Weights of a small transformer language model.
Size: 15 layers, width 192, MLP 192 SwiGLU, vocabulary 512.
Training: a variant of Muon for these matrices, 113M tokens.
MLP neurons of a small language model. Each row is named by its layer, matrix (gate and up: input weights; down: output weights) and neuron, and shows model dimensions 16-143. Each number is 200 + 30 x the weight over its row's rms, rounded and kept within 0 to 999. A neuron's up and down rows have the sign that makes its largest values positive.
Before each neuron's rows, "fires before" lists the tokens most often just after its 100 highest values on Wikipedia text that the model never trained on; "fires in" lists the words (lower case) most often at its 100 highest values on Wikipedia text that the model never trained on.

fires before: "ud", "ed", "ing", "it", "er", "t"
fires in: "including", "include", "included", "scored", "institute", "scoring"
L3.gate161,214,185,194,185,266,215,258,188,161,174,246,202,232,206,194,244,203,212,208,225,252,162,228,208,148,187,219,178,193,181,231,206,203,212,229,198,211,208,216,140,241,177,189,242,219,196,205,211,208,210,154,180,200,206,187,128,175,205,167,182,180,212,186,219,227,206,245,188,254,217,199,206,177,171,211,196,248,182,205,154,207,177,175,181,217,165,167,193,238,153,238,184,180,233,184,232,208,200,129,232,218,189,222,182,179,234,203,198,237,216,201,238,204,162,154,209,197,156,155,188,208,155,227,196,140,194,209,253
L3.up161,207,211,183,181,202,226,168,168,196,225,174,176,248,192,191,188,106,238,225,235,201,162,150,165,212,181,189,202,173,198,226,189,217,194,221,197,205,213,220,167,283,207,268,193,213,190,296,204,196,192,214,196,150,207,201,223,204,205,228,180,261,194,189,232,205,181,210,165,223,181,177,186,217,200,212,210,190,241,147,178,234,217,133,225,175,156,213,189,167,183,208,202,182,189,179,246,162,190,192,223,218,203,225,197,191,199,237,169,128,209,166,221,174,121,224,192,213,167,195,151,186,164,274,184,213,193,121,232
L3.down161,255,153,218,203,210,217,179,189,195,218,234,207,161,178,181,183,200,273,195,216,234,182,201,201,195,198,175,133,179,217,236,217,230,204,188,186,240,215,234,202,226,200,177,202,179,181,252,189,248,203,175,209,168,198,182,186,196,213,180,274,197,223,237,207,195,247,163,218,215,156,180,134,120,232,216,215,216,286,166,221,192,191,220,162,156,244,226,233,193,188,186,177,241,154,174,249,230,208,197,182,189,187,235,211,189,196,179,241,161,183,253,162,208,169,221,216,207,199,149,192,186,157,206,136,181,204,236,208

fires before: "l", "re", "um", "or"
fires in: "including", "include", "included", "includes", "incumbent", "infrastructure"
L7.gate114,186,234,173,195,191,236,211,197,238,188,245,227,208,177,187,152,155,196,242,246,171,176,226,197,241,191,219,188,263,212,225,185,273,128,141,264,182,207,172,178,177,159,193,264,203,220,157,166,215,196,195,205,202,186,173,158,190,164,215,196,226,180,206,233,227,213,211,193,220,194,133,191,210,172,207,187,151,177,200,234,208,244,202,217,205,141,206,186,220,179,187,150,225,221,205,188,206,220,231,231,174,205,250,199,220,267,204,203,168,124,120,244,177,214,216,196,237,170,186,211,179,221,166,207,210,198,208,170
L7.up114,198,214,219,197,150,210,202,222,138,230,157,230,182,227,223,258,185,239,190,193,227,244,206,191,200,155,215,254,169,239,194,213,221,210,171,281,202,182,205,209,224,230,214,177,193,219,218,158,190,173,203,171,198,229,155,196,190,241,249,213,153,190,204,205,195,175,265,208,238,186,222,182,166,205,241,224,152,197,229,207,201,193,201,174,172,212,177,160,213,193,244,231,191,232,251,154,232,216,222,209,226,203,262,191,242,167,228,238,190,198,170,172,170,223,191,230,164,113,206,194,179,207,206,197,225,164,203,218
L7.down114,182,211,160,169,253,193,197,215,212,231,218,202,195,218,179,183,225,209,163,186,207,186,198,175,205,141,229,222,251,155,210,184,226,181,270,206,245,202,260,200,228,205,173,240,225,211,172,136,178,216,231,209,148,224,211,141,178,231,169,172,228,204,191,212,207,232,231,218,183,218,203,158,135,158,172,186,177,212,210,245,194,203,235,190,138,169,234,197,211,275,184,204,215,266,238,182,180,189,214,198,190,177,178,200,240,238,185,210,160,174,224,191,232,223,140,182,197,193,173,196,204,200,187,140,187,171,150,239

fires before: "ed", "s", " of", "u", "s,", "ing"
fires in: "united", "group", "units", "eventually", "unit"
L7.gate128,252,183,236,194,207,167,169,221,183,204,195,165,169,208,188,207,157,188,214,161,234,205,194,162,209,235,175,157,207,136,194,200,212,217,194,176,234,164,224,170,215,224,193,179,196,215,237,212,215,221,156,194,215,189,253,258,183,206,199,263,158,271,184,181,172,206,200,195,138,215,208,166,225,190,203,150,218,198,116,188,180,231,197,267,142,252,194,236,179,170,253,194,188,225,149,239,163,183,191,192,224,227,212,229,216,177,209,206,168,242,198,169,181,192,212,181,217,200,174,229,202,180,196,234,236,227,183,192
L7.up128,182,163,257,238,171,188,238,217,177,213,212,191,228,201,221,209,202,203,229,207,228,173,255,209,191,274,206,219,202,176,168,191,193,232,223,235,219,167,214,217,216,222,165,192,286,231,190,222,186,212,180,167,202,246,206,143,190,167,225,211,202,235,264,236,170,162,185,209,171,198,184,184,218,202,224,193,161,187,249,189,212,214,210,215,228,191,166,243,177,241,180,232,139,251,185,211,222,175,211,191,209,224,224,243,215,180,145,165,217,223,186,203,210,153,201,206,236,169,173,199,217,205,243,227,193,120,242,223
L7.down128,206,233,273,162,233,208,216,173,146,166,245,217,239,168,161,241,178,203,232,168,244,252,192,174,222,249,220,161,235,208,259,226,143,227,191,176,158,222,173,180,227,198,148,192,218,247,154,216,187,154,209,190,194,179,174,204,199,244,212,240,206,205,154,197,191,200,181,138,197,271,250,193,183,172,193,195,152,138,154,199,218,202,199,207,141,184,192,223,195,119,217,211,211,201,205,191,242,208,224,177,190,231,199,213,210,233,197,193,214,198,173,246,180,202,166,215,223,178,254,183,204,195,178,173,239,153,189,156

fires before: "il", "ian", "gh", "al", "ia", "th"
fires in: "april", "australian", "although", "annual", "australia", "north"
L4.gate120,195,203,198,151,244,206,209,186,226,182,192,191,241,216,175,223,209,209,272,181,244,191,176,250,191,200,235,155,209,174,184,133,230,141,217,211,162,220,196,181,236,224,214,157,148,233,246,182,192,222,183,200,238,215,191,217,166,206,225,189,147,221,211,185,212,218,195,164,210,148,185,185,204,233,204,177,179,184,211,207,244,188,206,163,186,185,235,241,140,229,154,211,189,248,193,184,188,170,224,198,240,190,166,181,214,249,230,191,204,209,177,192,262,186,201,220,235,202,158,216,211,136,200,152,221,190,263,192
L4.up120,177,208,223,196,184,202,231,191,223,178,272,238,189,262,194,217,246,187,233,211,214,172,234,172,173,187,194,160,173,156,208,187,252,158,208,196,192,181,215,259,177,172,161,194,187,217,146,252,194,194,172,184,117,167,164,145,124,183,173,208,212,217,189,228,191,235,167,195,211,201,208,165,240,205,183,230,172,181,173,173,170,228,160,191,188,182,204,221,148,208,173,192,204,208,124,223,205,180,199,150,199,158,216,218,223,245,194,182,215,140,224,191,189,189,185,176,219,215,204,223,233,197,194,239,185,243,173,167
L4.down120,188,185,225,260,196,170,218,202,173,224,246,266,214,133,241,232,193,188,171,145,205,229,205,169,194,238,137,189,211,210,203,203,225,219,225,151,199,226,168,266,218,181,182,199,157,204,181,224,257,174,161,196,216,222,183,200,177,175,174,203,138,206,177,220,202,255,168,183,140,211,243,217,247,196,173,176,250,217,198,239,181,182,185,134,214,229,126,167,234,186,146,197,234,153,202,172,225,153,222,190,244,249,182,230,215,168,175,182,158,192,233,212,241,207,166,248,136,201,196,216,242,196,126,179,225,219,186,199

fires before: "all", "o", "ate", "g", "ed", "k"
fires in: "football", "two", "candidate", "footballer", "tang"
L2.gate128,218,156,178,289,238,195,158,195,177,250,168,195,187,197,190,186,213,222,195,201,197,211,211,167,241,161,257,134,225,205,221,159,187,234,134,206,226,277,156,194,202,232,225,215,216,161,213,193,204,209,189,212,177,186,190,220,231,202,201,138,233,210,252,222,189,177,157,248,161,187,239,256,202,208,180,204,183,155,190,179,225,199,241,173,225,239,193,191,213,203,182,229,266,161,213,190,207,200,193,167,210,196,205,187,158,158,227,173,219,187,225,253,240,166,183,142,206,178,198,203,169,197,201,148,178,191,171,207
L2.up128,185,223,189,187,181,244,191,230,183,192,216,235,193,165,204,178,180,215,211,179,230,179,207,200,191,264,216,217,236,215,195,190,188,275,208,238,192,268,217,208,195,185,266,194,195,187,241,173,244,198,183,201,163,175,222,175,257,226,213,184,167,230,258,174,144,201,224,179,162,204,173,162,168,204,199,185,136,255,145,236,210,225,207,221,211,165,233,180,209,180,179,166,181,218,196,187,218,142,215,206,218,188,166,167,213,203,190,212,187,205,240,166,154,200,202,193,248,215,185,173,180,162,254,183,243,182,176,229
L2.down128,219,190,190,204,217,197,188,173,172,166,198,197,168,153,181,145,187,179,174,238,223,125,253,182,241,225,237,154,219,171,187,202,234,215,147,223,234,247,229,201,236,234,206,295,167,139,198,221,134,231,214,170,156,197,239,183,240,206,196,226,216,236,189,193,188,203,190,162,231,240,211,240,214,152,173,170,227,163,235,149,185,218,202,227,174,197,203,216,265,184,149,191,171,218,174,244,205,166,214,220,205,173,210,148,202,216,201,194,247,165,202,193,172,212,170,217,223,210,217,231,219,230,232,222,170,208,206,224

fires before: "o", "in", "v", "c", "ri", "h"
fires in: "also", "track", "singles", "training"
L7.gate80,138,179,197,195,180,171,184,229,207,238,226,258,211,178,219,198,199,184,186,240,159,206,203,203,143,227,165,196,169,208,166,204,158,194,182,226,207,203,218,222,168,305,162,262,230,207,160,203,185,225,222,218,197,229,219,184,171,240,256,230,203,208,159,173,147,201,204,157,237,206,174,198,207,190,177,135,160,172,179,151,273,171,182,240,223,184,268,173,215,222,160,236,150,218,221,184,150,162,222,234,228,184,196,176,174,207,208,175,189,221,177,203,207,199,208,177,163,227,246,188,242,225,148,186,189,203,219,215
L7.up80,256,189,176,241,207,201,220,220,189,148,180,163,155,229,218,219,126,224,185,168,246,197,193,211,263,191,223,160,159,196,168,171,182,187,226,228,244,247,225,208,196,183,177,191,243,207,151,254,244,258,214,216,241,236,176,272,250,194,198,142,214,233,232,264,222,207,190,213,233,160,179,203,208,198,210,154,164,212,229,155,230,225,223,165,239,246,236,188,192,141,217,258,176,218,253,211,211,179,203,211,247,218,183,190,198,157,223,204,253,254,186,238,195,206,224,198,219,183,159,238,217,159,259,165,225,199,215,209
L7.down80,231,256,262,143,190,238,206,214,223,244,159,198,174,210,192,217,235,195,164,215,196,212,219,163,210,167,231,208,248,183,216,188,234,200,183,190,225,159,221,238,207,174,188,220,167,174,213,200,167,253,175,225,233,177,322,178,210,225,206,211,163,150,226,188,197,254,228,165,208,137,182,171,150,218,234,261,215,174,232,216,185,197,134,209,237,168,184,196,251,270,170,203,197,202,258,218,229,166,186,196,186,170,220,194,243,197,199,217,178,165,197,207,173,161,210,183,206,239,234,239,179,231,198,246,160,228,162,183

fires before: "r", "il", " T", " of", "if"
fires in: "april", "australian", "cass", "census", "australia", "class"
L4.gate133,229,220,160,192,242,222,177,227,206,198,203,176,165,221,213,186,230,190,246,174,245,212,217,225,165,202,174,183,215,205,213,175,273,177,183,181,182,194,192,193,223,231,189,233,209,210,229,238,196,226,171,169,226,239,226,270,213,175,213,224,270,221,230,186,191,196,174,174,280,226,190,168,187,209,181,179,253,194,227,219,193,215,197,271,205,204,174,165,173,186,174,265,239,231,187,198,188,194,202,233,183,275,187,233,183,215,170,192,211,204,167,169,151,143,188,247,213,210,226,219,219,178,143,164,207,186,221,245
L4.up133,184,218,240,219,156,170,227,273,195,191,242,178,205,184,211,246,257,173,242,195,200,212,169,178,164,205,151,195,248,182,195,158,207,229,180,243,183,186,280,252,161,186,255,229,167,150,146,238,196,250,149,217,216,198,179,216,184,130,228,200,188,225,226,171,206,238,135,223,220,203,200,160,195,192,238,222,165,161,146,186,184,204,210,209,215,228,205,196,202,205,169,191,205,147,195,163,193,209,153,185,178,191,251,198,203,216,249,210,225,169,199,179,211,210,178,188,217,166,184,221,207,228,161,207,224,220,195,179
L4.down133,221,221,186,211,162,205,204,201,226,223,174,177,237,178,232,244,182,150,186,180,190,229,166,175,226,173,189,182,183,210,220,209,188,199,198,180,168,220,223,245,267,168,168,213,258,191,204,243,233,212,229,184,210,222,178,190,144,189,190,135,129,142,187,226,228,172,220,185,249,195,238,192,220,193,171,190,191,177,181,176,256,180,194,203,184,227,198,153,198,202,188,222,149,232,194,163,249,244,171,197,192,192,189,213,228,215,163,199,175,173,160,223,212,248,212,178,217,151,206,174,218,255,135,203,171,187,221,224

fires before: " the", "t", " C", " a"
fires in: "at"
L6.gate170,148,162,222,178,218,173,188,196,145,144,219,217,234,222,202,231,183,195,231,209,216,193,166,181,190,220,233,211,203,189,236,226,190,224,188,167,179,206,191,193,163,188,205,148,221,228,202,202,227,214,239,202,196,174,205,144,173,220,151,152,231,144,166,279,188,172,206,232,244,179,240,210,173,194,162,190,274,221,211,216,169,224,222,250,271,190,169,165,174,194,225,245,231,224,246,165,190,225,152,209,220,197,246,241,255,150,194,174,185,208,209,183,214,189,202,176,240,215,180,180,209,148,228,169,216,242,148,199
L6.up170,251,211,237,189,176,125,168,179,190,171,240,188,230,166,251,205,227,193,208,218,193,252,162,188,191,265,147,194,235,179,146,184,228,192,197,195,198,126,220,218,210,178,212,221,197,182,272,233,211,225,235,162,205,182,145,165,214,254,237,158,229,228,190,167,202,189,205,184,202,136,186,218,200,198,172,171,275,135,229,224,208,170,214,205,209,180,189,199,275,235,194,154,166,246,206,182,202,226,223,162,144,185,200,163,182,161,218,252,185,246,169,195,232,235,206,209,170,200,203,256,238,196,188,207,203,207,197,185
L6.down170,154,178,173,202,221,186,200,290,173,185,193,180,232,182,181,229,175,189,190,231,232,172,195,181,228,182,196,237,172,272,236,169,203,181,216,163,186,278,257,211,199,181,182,184,216,181,215,145,202,179,242,178,172,188,210,197,200,164,168,242,227,114,209,202,207,202,250,157,197,204,179,199,221,163,195,223,196,231,211,152,198,213,221,255,214,144,197,206,234,191,182,235,226,228,247,267,162,190,185,284,232,207,229,192,251,170,201,173,251,172,214,218,145,155,183,158,240,197,206,204,177,183,196,179,211,164,234,158

fires before: "n", " is", "al", " was", "s"
fires in: "it", "government", "italian", "its", "italy", "governor"
L4.gate126,234,208,158,263,164,189,170,188,195,205,240,160,121,189,208,174,214,183,225,241,174,208,207,217,182,156,178,207,215,212,191,218,224,201,221,185,153,187,223,246,188,141,163,219,239,193,186,166,217,186,177,202,136,231,187,200,200,195,225,204,249,216,199,200,210,165,157,228,146,223,199,182,169,168,194,171,238,194,205,225,180,210,183,235,197,272,215,180,201,185,160,214,215,183,232,204,195,234,171,181,202,203,205,171,205,188,202,212,194,180,174,182,220,243,177,236,204,217,149,228,239,177,189,265,196,100,218,233
L4.up126,216,278,177,181,237,156,172,160,206,172,133,186,176,235,187,194,213,198,218,178,231,205,193,206,189,235,188,188,208,194,246,283,179,161,159,177,158,157,239,197,164,171,183,235,189,234,209,232,210,239,170,211,143,192,246,174,210,231,205,182,252,148,249,185,198,202,245,218,143,162,193,233,186,201,204,233,226,212,179,178,209,186,237,170,233,179,164,196,185,194,211,207,184,182,224,198,242,236,198,150,202,197,214,117,189,210,151,219,185,210,235,212,216,203,172,193,280,153,194,207,169,193,235,180,195,183,208,223
L4.down126,218,243,182,230,198,189,180,190,216,223,199,181,226,192,262,218,183,196,196,208,207,207,186,205,219,194,176,143,182,207,279,193,257,196,168,243,202,216,219,177,194,220,237,232,205,235,174,209,216,185,145,216,162,185,210,157,188,224,203,126,211,185,265,198,246,220,220,205,228,246,214,231,160,272,197,232,210,162,216,235,224,218,217,197,207,162,219,206,203,265,240,188,202,235,176,231,234,142,197,180,188,179,230,142,225,260,193,240,196,214,204,172,245,183,223,213,206,211,202,173,231,213,197,207,211,159,221,180

fires before: "ud", "ac", "ue"
fires in: "including", "include", "included", "black", "includes", "blue"
L4.gate19,182,156,219,240,237,259,146,145,186,245,190,247,220,260,183,136,210,222,243,180,235,216,219,204,213,245,173,251,211,186,239,218,172,201,275,155,184,178,213,187,162,152,219,188,209,234,182,222,167,186,203,210,152,234,187,177,217,191,208,171,207,190,178,256,173,193,182,156,232,194,211,244,140,196,156,157,223,207,209,213,166,256,241,233,265,216,159,240,190,176,205,148,205,266,225,205,199,215,184,237,263,173,165,164,135,247,215,221,168,220,189,234,159,221,185,215,219,195,239,194,142,210,191,185,213,194,199,207
L4.up19,208,196,222,186,190,204,241,174,177,193,167,220,185,178,177,234,173,169,234,214,240,210,198,203,176,186,201,188,184,162,195,205,177,206,200,220,203,217,209,95,230,196,163,244,186,170,142,165,196,159,165,161,238,211,212,177,188,249,171,162,175,194,190,236,188,222,208,204,251,204,182,199,238,172,210,266,161,193,198,230,255,217,160,212,191,195,264,189,189,226,191,159,188,172,215,169,167,185,204,193,242,213,212,216,219,189,219,155,138,229,173,193,184,219,275,179,158,169,282,204,263,241,170,244,211,226,185,194
L4.down19,256,227,173,223,171,215,191,242,198,137,182,185,199,213,168,180,196,217,228,202,233,168,207,194,189,259,229,163,193,160,213,159,260,228,234,214,176,210,217,185,162,183,147,177,232,210,195,216,210,187,257,226,154,197,155,219,198,213,220,194,213,172,216,178,169,243,194,244,241,179,216,175,238,154,225,153,211,264,209,218,239,213,125,123,219,213,238,148,197,240,158,221,131,187,235,201,186,135,182,146,187,204,182,196,188,187,207,219,233,158,187,175,204,200,194,181,228,153,220,222,259,204,201,247,269,179,221,180

fires before: " the", "t", "id", "is", "m", " C"
fires in: "at", "david", "attack", "davis"
L2.gate61,188,166,144,175,210,180,214,216,243,230,218,155,155,212,193,222,180,194,182,186,208,187,203,184,263,222,177,249,199,205,251,222,112,244,194,194,236,140,165,229,176,175,216,192,194,215,212,214,251,226,173,222,219,239,225,195,258,202,183,109,235,241,178,131,184,193,205,237,163,207,206,195,226,224,216,230,215,205,223,236,181,180,207,278,142,223,200,186,168,201,190,232,189,209,218,204,229,274,214,221,215,254,248,200,257,200,165,168,159,181,185,194,183,187,183,153,196,193,160,196,200,163,202,195,220,217,226,165
L2.up61,215,171,229,230,145,196,156,203,123,177,212,213,198,190,217,194,259,207,189,183,258,204,162,217,216,167,168,249,153,211,228,189,241,264,207,210,236,232,221,231,219,209,202,132,236,203,212,219,229,167,183,176,156,189,221,211,182,216,231,192,184,181,197,158,198,216,205,213,189,245,191,220,246,174,203,256,181,243,165,222,168,222,232,200,230,171,225,263,274,199,260,207,187,191,199,218,196,214,161,218,192,181,209,171,272,197,249,201,185,180,200,188,162,159,228,199,158,248,198,161,176,261,186,192,207,201,196,246
L2.down61,156,180,144,129,221,174,162,194,226,209,154,194,235,183,129,269,238,210,256,195,174,207,223,215,253,183,215,213,219,211,221,234,218,280,211,154,209,131,176,205,188,166,143,211,168,215,246,266,191,186,178,208,173,186,211,241,192,250,145,181,179,195,212,191,172,196,179,227,194,206,104,191,221,201,197,182,186,193,233,209,149,195,217,193,164,187,187,207,227,174,148,185,154,212,215,221,200,196,187,222,273,214,211,179,202,211,204,242,159,215,176,217,204,195,258,210,207,196,182,202,185,214,171,181,207,249,252,199

fires before: "n", "t", "d"
fires in: "in", "it", "likely", "you", "i"
L6.gate116,174,264,142,209,179,213,255,184,212,187,228,227,178,241,201,235,216,242,148,171,178,213,215,183,200,234,165,218,225,229,222,204,200,201,168,155,232,201,199,155,256,175,244,212,193,211,270,163,197,174,146,208,219,231,208,194,180,199,195,196,194,190,177,167,189,178,203,264,147,176,224,209,187,206,171,200,261,189,189,198,176,107,170,154,145,190,220,197,191,161,197,233,244,181,238,174,185,236,208,177,227,210,172,164,170,195,211,156,243,181,110,195,212,149,183,166,216,249,212,214,187,206,201,191,145,214,164,215
L6.up116,207,178,201,189,155,248,235,230,174,227,139,210,199,194,215,202,195,276,147,251,217,240,219,161,168,222,197,237,271,172,216,182,229,193,283,201,236,151,201,149,221,225,191,185,172,200,223,235,189,220,205,152,192,225,136,208,242,219,228,198,208,169,179,196,172,217,169,224,193,219,186,217,162,190,173,224,213,247,180,191,259,202,204,240,193,194,240,117,239,241,140,208,235,189,201,206,228,168,197,223,171,216,174,213,144,185,200,219,205,241,249,242,194,138,220,172,206,178,161,199,188,163,221,182,212,193,228,191
L6.down116,169,200,188,152,162,216,174,181,203,187,206,191,229,118,167,193,166,212,217,180,179,184,164,217,199,142,205,225,176,190,209,156,214,199,202,265,197,238,194,198,184,262,208,210,159,172,158,190,191,249,218,157,173,199,207,192,219,139,211,191,208,160,254,240,194,212,178,181,224,191,199,241,159,141,192,244,211,199,228,191,190,249,204,211,193,179,222,216,208,217,186,235,227,199,241,178,170,183,125,170,190,212,171,165,235,206,186,200,176,196,268,214,220,260,222,210,223,199,227,225,177,217,238,223,254,212,250,217

fires before: " the", " his", "ial", " a", " t"
fires in: "during", "following", "initially"
L6.gate169,221,232,221,215,261,181,232,216,185,205,208,207,210,212,125,162,183,202,107,178,212,254,232,220,198,170,199,251,202,201,228,201,175,161,215,243,253,160,206,160,193,195,132,223,211,189,196,169,250,187,203,146,194,148,238,206,180,152,225,204,212,223,225,185,217,249,214,209,209,170,178,236,179,211,207,190,193,204,226,254,183,204,207,248,249,223,221,170,195,140,149,178,213,228,202,231,194,182,211,199,181,205,171,199,205,163,186,185,190,176,144,232,219,207,158,157,201,204,173,216,136,209,189,225,234,208,208,153
L6.up169,213,231,210,204,246,217,232,133,246,217,191,240,181,210,185,217,218,232,178,199,195,223,129,221,214,229,193,201,209,218,172,234,153,238,222,286,176,187,246,201,240,182,236,229,191,139,190,154,176,215,221,142,197,133,219,189,205,232,191,192,194,200,264,222,208,177,227,199,225,205,217,160,191,246,190,162,183,171,206,193,213,251,216,167,237,200,175,175,221,206,272,160,150,156,237,243,222,208,178,275,204,180,164,237,206,264,168,193,199,165,209,212,239,242,159,181,252,198,196,209,237,215,219,245,170,204,252,206
L6.down169,153,203,162,179,271,244,220,199,182,105,167,255,158,199,151,201,168,192,217,172,231,213,246,157,223,212,239,218,145,246,190,195,184,211,153,211,211,230,140,234,196,175,166,202,234,258,198,186,229,188,187,195,214,169,209,211,240,183,200,195,205,220,207,194,224,233,248,203,212,218,176,220,207,160,195,212,215,224,175,259,182,256,192,223,209,215,214,183,254,140,214,164,217,201,223,147,135,179,217,259,203,204,241,224,201,213,223,160,217,144,204,253,208,188,169,217,197,138,202,272,188,187,218,238,189,164,189,243

fires before: "s", "k", "I", "nd", "t", "m"
fires in: "ii", "black", "i", "island", "it", "also"
L8.gate10,251,184,147,173,168,208,243,241,187,207,130,204,207,196,142,164,218,227,190,169,200,226,199,230,238,208,251,188,174,209,220,173,202,219,224,229,189,212,238,230,215,277,200,209,207,204,246,244,214,215,233,167,198,214,206,234,176,163,197,214,187,139,189,231,249,168,155,227,193,145,154,209,196,169,214,242,210,178,173,179,157,219,260,223,239,190,156,212,162,145,242,230,261,185,254,175,208,138,179,234,173,211,227,201,184,195,190,255,191,225,167,190,210,145,202,239,247,189,205,219,184,188,186,182,187,193,216,203
L8.up10,205,219,208,187,195,196,191,269,181,236,154,223,205,230,210,198,182,224,202,150,213,177,212,260,216,211,179,192,212,129,238,204,173,251,268,155,214,140,176,160,269,226,199,188,191,225,224,191,243,214,242,161,206,217,219,251,144,226,142,180,123,217,227,201,216,177,265,170,186,247,245,175,172,192,187,149,189,183,118,210,212,219,171,192,176,190,199,209,216,195,209,200,204,198,239,202,195,175,244,221,194,181,168,185,280,163,176,243,173,155,177,195,232,140,214,190,213,240,184,226,214,213,193,214,219,216,229,155
L8.down10,228,224,198,179,179,211,178,195,197,211,199,209,167,159,202,210,191,225,228,206,217,222,155,200,269,229,198,223,196,156,242,171,201,228,222,209,188,176,180,212,252,216,213,182,167,197,230,150,186,231,193,186,201,221,196,271,173,183,231,235,200,186,141,211,193,220,161,177,209,200,234,210,198,160,166,186,205,184,219,162,215,176,220,193,183,220,260,257,184,231,150,224,252,175,198,194,221,214,265,168,134,225,176,175,234,183,227,187,223,192,203,258,172,245,143,172,228,251,235,184,190,198,206,190,214,225,194,158

fires before: "l", "o", " was", " is", "um", "ear"
fires in: "she", "including", "appointed", "includes", "included", "incumbent"
L12.gate56,216,163,179,241,170,161,212,213,168,168,197,218,226,224,198,219,202,200,187,203,201,170,204,173,182,191,205,206,238,229,167,190,192,159,182,210,223,144,182,178,281,237,218,195,228,221,159,249,230,196,224,196,223,201,139,156,182,197,227,218,199,193,144,190,192,141,183,209,206,223,182,203,193,184,201,236,197,179,187,205,200,242,229,191,179,254,197,174,225,148,149,180,182,250,149,179,212,232,193,217,263,190,233,125,217,163,201,157,220,225,209,266,236,197,216,239,218,200,169,191,200,141,181,181,161,196,179,212
L12.up56,216,173,173,206,161,167,197,213,154,206,226,251,215,187,190,196,146,199,174,196,201,224,210,264,194,221,255,201,197,192,162,189,151,247,220,195,224,193,240,152,214,173,207,245,201,165,181,163,237,181,176,182,248,126,200,172,198,197,231,218,232,168,141,239,154,182,145,204,228,222,222,204,240,191,202,183,183,206,242,236,169,139,248,171,202,185,237,163,256,220,203,214,226,187,227,204,217,196,208,222,200,144,173,191,171,196,244,231,192,242,204,224,213,199,133,168,230,160,165,204,215,237,191,185,215,190,159,183
L12.down56,208,232,152,187,216,227,212,198,180,246,230,246,171,150,214,260,199,194,205,176,279,179,214,219,185,229,223,198,222,155,203,208,249,190,220,171,196,180,169,180,179,228,143,157,204,214,176,209,201,226,222,259,240,213,162,159,199,145,207,258,187,197,174,204,172,187,161,213,223,242,158,182,184,211,231,158,169,209,202,226,190,207,151,170,193,189,214,201,243,238,217,192,199,218,216,164,235,235,228,250,181,218,220,145,246,250,207,290,199,248,215,187,207,208,197,175,271,178,214,208,197,192,178,189,242,200,220,196

fires before: "s", "ed", ","
fires in: "its", "united", "it", "awards", "award", "election"
L8.gate149,204,186,202,267,251,279,152,207,234,229,200,220,244,219,155,140,137,247,216,207,243,169,211,216,221,180,216,208,172,142,187,221,175,187,207,135,202,162,163,190,193,181,205,198,148,188,186,211,210,200,198,227,202,233,170,215,213,150,178,219,176,224,172,154,181,143,171,212,178,225,193,157,137,169,179,179,185,159,198,183,110,197,235,187,192,175,202,199,169,156,232,252,228,195,187,215,197,187,192,223,201,197,217,195,214,215,204,239,214,190,218,247,202,187,168,220,210,193,217,222,153,205,179,189,155,241,183,192
L8.up149,197,201,237,199,218,216,174,205,188,230,248,263,179,190,138,188,203,143,235,199,250,217,179,184,240,239,209,198,178,199,210,205,197,178,188,149,174,192,168,186,208,167,186,152,191,236,194,216,143,229,198,186,185,192,216,196,231,183,170,246,212,195,175,203,204,164,214,224,160,234,224,230,158,200,234,179,162,218,226,256,161,185,233,185,210,281,165,175,192,181,189,203,302,173,151,218,249,128,160,213,209,262,198,197,192,207,287,193,155,190,156,232,167,230,209,197,215,218,236,211,203,156,219,213,224,205,216,213
L8.down149,190,185,175,198,266,168,191,164,190,183,193,189,212,208,203,217,222,189,224,181,144,213,153,164,231,209,161,202,255,235,201,199,185,237,202,177,143,152,199,186,197,204,194,301,201,191,226,198,214,172,207,206,163,177,291,199,273,196,257,171,218,214,192,233,241,210,201,213,170,178,165,149,168,184,203,176,266,178,193,204,190,175,165,277,170,193,184,197,230,157,202,184,161,200,200,157,231,210,206,211,156,207,216,263,195,241,230,235,217,213,198,203,223,236,233,208,215,161,231,181,206,174,189,177,207,199,242,156